config.yaml
norm: "layernorm"
rope_base: 10000.0
rope_fraction: 1.0
init_std_o: 0.00662
warmup_steps: 200
decay_shape: "linear"
final_lr_fraction: 0.0
doc_mask: true
MLP neurons of a small language model. Each row is named by its layer, matrix (up: input weights) and neuron, and shows model dimensions 176-303. Each number is 128 + 24 x the weight over its row's rms, rounded and kept within 0 to 255. Numbers have three digits each.
After each neuron's rows, "fires on" lists the tokens most often at its 100 highest values on Wikipedia text that the model never trained on. A number after a token or word is its count.

L2.up2308:103100120125139106147111110131098097136152112129109117089115133136108149120121124141105125094117210117064151120089158161121160114156135120122130104163131139119125131093115116112160108114141148130170164136143165167136120132146110103149111108128154118104126141055153109136112133138143143125111139116122092136098142116144175120140120127095121153115099174132176129117120167134141167154132
fires on: " name" 22, "is" 16, " miss" 6, " tem" 6, " ID" 5, "ell" 4

L2.up374:187105153141162141128102140133104144141114132131138129158138168132108130109133146134100147120164153112130135130179173149095109158141143146100093131058155142112168137117131108121080094092135130105132117141124167107111113138109108134130150116098137192123159130153117133100153130138144124112138141128093106110144162090156139132123116102134063137127127137137178119128113111141154146097143
fires on: "mar" 13, "ac" 10, "as" 8, "anc" 7, "a" 7, "ic" 6

L2.up841:092164144108154139124089114130103086111153099119099153139146134190100137126106115128122143102153137085142146106134152131148133144120141147102160124134069172155089121146128109127133118117082121185124127180103083094131126087131153116134124139139130131162131126181118093142128101111105120098105104144158136115069077112099125121188113123133136125093090143104142152144130104110148119104160
fires on: " |" 46, "0" 10, " under" 6, "ain" 4, ";" 4

L2.up2171:129119175126135158141148118142069119146137143157099159139156145129093192103134163110134107156122134129153113169107105107133120126152129130083160101081127123121117137140114139152122128149101073086171139097083105158111120090146105104146147133181111107150095108132133127111090153069149103121129135092149134142092142109146104063121135096084133153122141127106140176155125101125099132138156
fires on: " m" 17, "ad" 14, "th" 8, "m" 6, "s" 5, "ill" 5

L2.up1462:153135151137108083187141130114115155119128111134139112129146136146111102134125146153126108180133104141157151120159116084134162175143098123112133107132098173114146087117141110121146134098118156091113136111196101074131148131178180175089165167132108145127103166101175123147130084143111132137123126100164121134171100127175139113114124136101138096147119132127107083132075100123092137129116
fires on: " just" 15, " att" 14, " sp" 12, " ent" 5, "23" 4, "ust" 4

L2.up2406:126149115176163094138119108117129143177100126118167145117131158097121121178142117145124150078161153091137132150095137116128139170138126102148145095148127136114157168126138101137122122051119119094128150068147122119115126087105097150084160162143146115139115121115152129088139124128123098147131108117108102127121122121111140070125141110120061130119129141121091133125098107105127118119125
fires on: "if" 23, "f" 10, "her" 10, "ar" 6, " from" 4, "h" 4

L2.up2004:092074100136145126132109123120111128145115116111140145127108126087113106115168158115156093110102170153175113108155145181113115114127116105141132139135147127166167066167075127129113063134126149123169119124171155109122130113124140131115128153082102124144117119124095127156123179120133175108128120088145110114158111146087145094139127120128154184154132135110160135135125157113101116147165
fires on: "k" 26, "ol" 13, "al" 11, "an" 9, "in" 9, "n" 7

L2.up2656:067105113154145114145146132104156094129143133163138122109128159133123140108110112120108127149133162095086133149126099146101128141115140146116137140125124126101177155164130101124074098109143139154097152159161141113126138165106145120130117093125144160108138112136125104110120138136105106146125122156115103115144089142131182184099138123182159126091155126137119117124077093144111163093143
fires on: " G" 57, "G" 9, "end" 5, "it" 5

L2.up2598:167159093104126100107146111138073174122148138083101119116118155131144102148113168110099148138100109115121153154117137150089120151080149115073125130150157102142123093141112109165080096134135119123182094119143143203153169131146090116163130104146101104108130117133102093138114157150163162135111108133120182090149128155119110156148145104137166106130093111144142146108134149122124103146157
fires on: "av" 24, " York" 13, "1" 10, "m" 9, "V" 8, "n" 8

L2.up2036:120132134193140154099117129137110136137130121111110109151099112135132133139113139159176171119156130144129091136149140130143154109171131114057127160104105142122167151102119121138103163116144145107119157139145104130109101095105103140104130144130153154149152123119146122132181140101182130136106139083109163146079152115161153088141154131146145142135150087140112127145153095124095126128159
fires on: " c" 21, "-" 20, " m" 10, "h" 8, " g" 7, " b" 6

L2.up1133:092083131124124178139130082135091116152150106168124159131170097118175129112108123147113163098120137105150151122112130123122115180153127146165175095112158126146150129087132143123112143100117115151114135163087096138147062099115147155079127129111168142105159141116112117123151117149113174125096144163105097108126146151102183108144153172090116105102137125158168138146176161135134114156122
fires on: " (" 50, "ac" 5, "og" 4, "ast" 4

L2.up2787:116087099152165110156105109124095153120120076118122135086121143137119141146139116122119172093123133090080105083115142158109089130152152143149133106105150146157120121113106151133152136151118153118135142141166112122121167151193117132140124116112143092126142090093125113125172133135108120092157152105111122128113138153105120149122114132113108124124073117150129138111138132138112114153117
fires on: "7" 47, "r" 17

L2.up77:160114116088138086169105148131152142145101149111114150122155158148144170114135140114111136145118062124112097138153109125129066117140149121084147086127117151151135124105111143124143154084185125131114142101135127110137095129116150146137128089104122113082131132121100101103100119093109100162160095119127126118146117118105119128141156171119142103157108107101102108132133072082122122092149
fires on: " which" 29, " reg" 11, " that" 8, " still" 6, " who" 5

L2.up914:163180060096085130123087148140132166142119167080101116099118119146149139146110092150105113147163137144149186133122189097128106078145146123122097127136109120131136129152133112120119128135147107144104088105142094118126133128134127117140084147132123162104141102168127123169148141123160097165142142126167147147115111145136154088122157142152113141163114161156153140120144121058141087162108
fires on: "-" 19, " Ed" 12, " b" 12, ".S" 7, " der" 5, " Em" 5

L2.up871:109170118135125146153106126116152101136156106151166120163136127111098126128107144140152122128109119152107164102102129176104128128161116128112154090162098149162132143120133102162132073104137142086160165120144157184097126151096115098161101143099139130124121103137164126112104109134127137136123171111127101191134120147054150101119122147119108100145139095115155136159119136136118120124140
fires on: "k" 14, "ak" 13, "am" 10, "e" 10, "he" 5, "j" 4

L2.up1064:127112141180139191149123146081146128126136086154136099121116139143088111067076093094164143124132123155144100108110146136113123160117145139164112111145103122110145097138127090165138136192187154139148187145138103157142136098152102104150143123087124156145146125139101077167101135156160174082114156109107113111132105140079128140159101133124055148107143146145133150117111104094123107126138
fires on: " |" 46, "-" 13, "-d" 5, "od" 4

L2.up1020:153149107136086120145097113132118112092108151134160118164129098124122122156121114101149118135100120127122139130082160070148152142137114100086146095129172133140168120142133110160118150124137162110128175123135134116127127192134120161130094111106136129124145147124114087155125125169118132160107163108162176119111124117129124132110150111200132114115156119146129127124126127092136138123151
fires on: "l" 29, "h" 10, " and" 10, "d" 6, "ing" 6, "il" 5

L2.up2085:122147121116139088141116103117133154101116191136120114101141148170131145127105149124079125127115156132124106128126147151112142162123161124157097125136121110130111164117103108093161124153169109139126153125127127161149155133127139125106138127138139108138108105132092092122112121156164147113125103120083109119147145116124133111109121117146085088151122117108086134187143125116072134138088
fires on: " based" 19, "r" 12, "ed" 8, "ation" 5, "ate" 5, "ing" 5

L2.up2261:094121141118181126091078090165101093088114119136117147144135149117140158134117128111116080107139141131064075161148125118123129113110136110139103108124158142115135108150146155145131113112115136149171111121166141102145149097105151114113094105086120111114085151145085117169140112166108134166095098161097121123128115140142128168114139142127161134086136155135117118141087130176149188120129
fires on: "9" 14, "id" 13, "k" 12, "ake" 7, "ed" 5, "5" 4

L2.up1051:117109125149124132141163123119139155139115124090150123140150137141141104160151138144086085144117152132126140143163123130120123083103122102087126120175124150130116121127109128160127133178114086097137120144167180071126130099164169108113104090108166080164125151131124103114169132131122097118116142098134143071122112119138126135158176140181114085188075117095135115109118103128128131127118
fires on: " such" 48, " F" 4